Part of a small language model's weights: RMSNorm before each block, untied embeddings.
MLP neurons of a small language model. Each row is named by its layer, matrix (up: input weights) and neuron, and shows model dimensions 128-255. Each number is 50 + 15 x the weight over its row's rms, rounded and kept within 0 to 99.
Before each neuron's rows, "fires on" lists the tokens most often at its 100 highest values on Wikipedia text that the model never trained on.

fires on: "1", "3", "5", "4", "0", "8"
L8.up421:53 52 39 37 49 40 33 58 61 96 38 77 63 40 82 47 49 23 59 45 45 65 68 53 26 75 49 65 75 61 19 36 52 58 51 55 32 61 26 53 56 54 45 61 61 36 44 70 51 33 60 61 74 62 70 59 52 61 67 56 28 44 39 59 52 55 46 20 64 48 30 45 58 40 75 68 41 58 38 76 10 62 38 57 43 81 69 65 44 46 76 43 34 54 60 29 58 59 80 45 37 58 54 30 41 34 54 60 42 64 41 47 61 48 43 60 55 47 40 47 31 59 22 65 49 50 43 70

fires on: "1", "2", "7", "3"
L5.up527:56 59 63 51 43 32 45 55 84 44 45 48 61 29 56 57 31 40 51 35 53 49 64 70 67 46 66 36 57 45 62 59 43 71 59 61 47 18 61 65 51 58 40 36 59 46 48 54 40 20 46 61 59 51 60 78 43 61 40 26 52 54 32 60 60 62 66 58 58 49 39 76 41 59 57 57 52 39 62 62 30 43 80 68 40 51 62 33 62 12 53 52 34 51 54 10 60 52 58 34 50 74 42 58 22 66 37 82 39 73 46 26 29 55 58 53 62 73 43 27 47 76 52 58 64 60 66 48

fires on: "7", "9", "8", "6", "5", "3"
L3.up484:46 68 48 77 47 44 55 45 42 66 54 64 52 58 55 58 53 60 47 57 64 56 59 44 33 55 50 51 34 44 30 49 67 35 50 72 59 50 63 41 34 48 79 46 42 54 62 27 43 61 49 45 79 31 40 34 62 43 47 33 51 15 66 82 59 67 58 64 42 43 35 67 71 64 40 68 44 23 42 40 68 33 37 58 43 51 84 38 40 30 31 40 37 45 67 26 83 93 42 50 55 70 44 60 41 33 98 42 49 36 68 10 42 59 30 64 37 19 57 22 64 28 65 41 49 56 63 27

fires on: "0", "3", "1", "2", "IN", "7"
L5.up987:52 44 45 54 31 50 46 30 44 28 66 69 44 57 62 85 54 66 59 50 57 63 77 54 32 99 45 70 52 46 39 61 33 48 40 52 28 31 50 46 36 69 61 61 47 56 43 57 42 03 39 49 51 44 47 57 49 46 58 61 23 64 38 40 52 47 41 50 45 49 48 60 51 47 99 46 79 36 46 65 33 41 23 46 63 57 34 42 50 47 61 51 38 45 63 38 55 54 53 49 39 52 67 38 58 06 66 66 33 56 51 50 53 49 47 60 27 94 53 27 29 50 44 56 47 31 59 45

fires on: "1", "2", "\"", " ", "3"
L3.up284:55 57 30 60 63 51 33 78 72 60 61 67 32 38 46 66 50 35 49 62 70 61 65 71 35 39 27 52 35 53 47 60 47 54 62 60 41 24 37 56 50 54 62 23 66 68 64 56 40 27 14 40 70 50 42 55 56 54 41 71 49 70 34 84 57 52 83 60 66 65 27 43 31 56 52 63 55 39 59 41 38 43 47 68 38 61 70 58 47 52 58 39 35 65 61 42 52 63 44 55 59 44 45 80 65 56 50 74 52 53 49 56 29 45 46 46 55 66 47 31 46 68 63 23 68 50 78 28

fires on: "9", "0", "4", "2", "8", "5"
L8.up739:19 70 27 50 30 53 38 39 54 63 58 35 38 56 33 40 51 39 53 40 58 52 66 61 66 65 18 52 62 54 64 55 61 55 28 51 71 49 36 37 37 59 87 49 45 37 28 27 42 25 31 66 62 46 44 41 60 34 36 45 44 10 53 52 38 52 64 12 67 32 42 64 48 44 44 60 50 40 30 29 62 33 42 69 48 45 56 48 58 62 39 61 52 42 55 40 69 62 25 47 47 66 29 45 80 59 64 75 22 30 42 27 42 55 22 70 40 60 56 23 50 64 59 45 54 60 70 53

fires on: "5", "8", "4", "9"
L3.up54:58 48 56 69 51 54 58 21 66 87 51 51 68 41 46 57 53 56 52 47 62 34 57 64 35 47 61 32 66 49 41 49 29 48 65 63 42 30 39 55 54 43 52 54 47 59 42 63 41 64 34 57 87 48 65 61 42 48 60 52 46 36 00 29 55 43 71 55 20 36 37 62 79 53 42 69 67 36 36 55 82 21 32 45 25 48 41 60 50 51 45 29 13 41 71 14 58 70 30 54 56 39 53 48 42 27 73 41 53 53 31 18 22 64 46 45 40 60 58 45 45 63 50 14 48 89 41 29

fires on: "ed", "1", "9", "7", "6", "8"
L5.up515:45 22 43 60 29 18 61 60 56 53 24 88 40 61 41 45 46 37 51 22 65 50 41 58 27 41 52 44 33 64 46 72 33 50 28 61 39 42 73 62 65 34 57 37 41 55 27 42 58 43 33 47 73 57 45 37 66 64 53 60 32 48 27 81 53 60 56 51 73 44 41 70 64 55 31 40 54 33 58 92 46 71 55 33 35 38 58 38 74 09 63 29 37 39 53 39 51 66 42 63 61 73 43 62 26 47 51 34 58 67 55 40 33 77 58 61 48 56 71 48 39 76 38 30 54 66 39 49

fires on: "1", "4", "0", "5", "3", "."
L6.up789:30 35 41 53 44 63 68 35 54 45 86 55 59 45 32 80 62 60 53 39 45 66 72 95 53 46 59 51 74 51 44 32 52 78 50 44 35 66 39 74 63 58 76 50 47 53 52 63 48 37 20 38 60 56 62 75 57 54 66 68 32 48 52 72 48 35 45 37 58 46 35 49 53 41 69 56 40 44 56 64 51 36 25 49 31 17 43 47 53 39 56 63 51 62 51 26 88 52 81 36 25 67 52 39 27 47 61 61 51 72 66 45 42 52 59 68 33 45 53 24 37 40 49 63 39 16 64 56

fires on: "1", "0", " ", "-"
L8.up140:37 52 47 61 27 55 37 24 51 40 64 46 60 56 71 56 49 32 48 36 39 65 70 64 37 89 48 67 34 45 31 39 36 62 57 82 28 30 41 48 52 39 59 53 50 63 32 43 39 00 03 58 70 56 56 59 70 54 50 33 20 64 65 68 43 34 60 31 50 57 28 40 50 44 99 54 69 39 45 72 33 63 29 40 62 49 35 68 54 45 81 60 52 52 55 42 51 63 43 45 46 62 75 36 49 36 72 61 39 55 54 49 58 47 53 54 36 61 48 28 43 59 42 57 43 11 43 45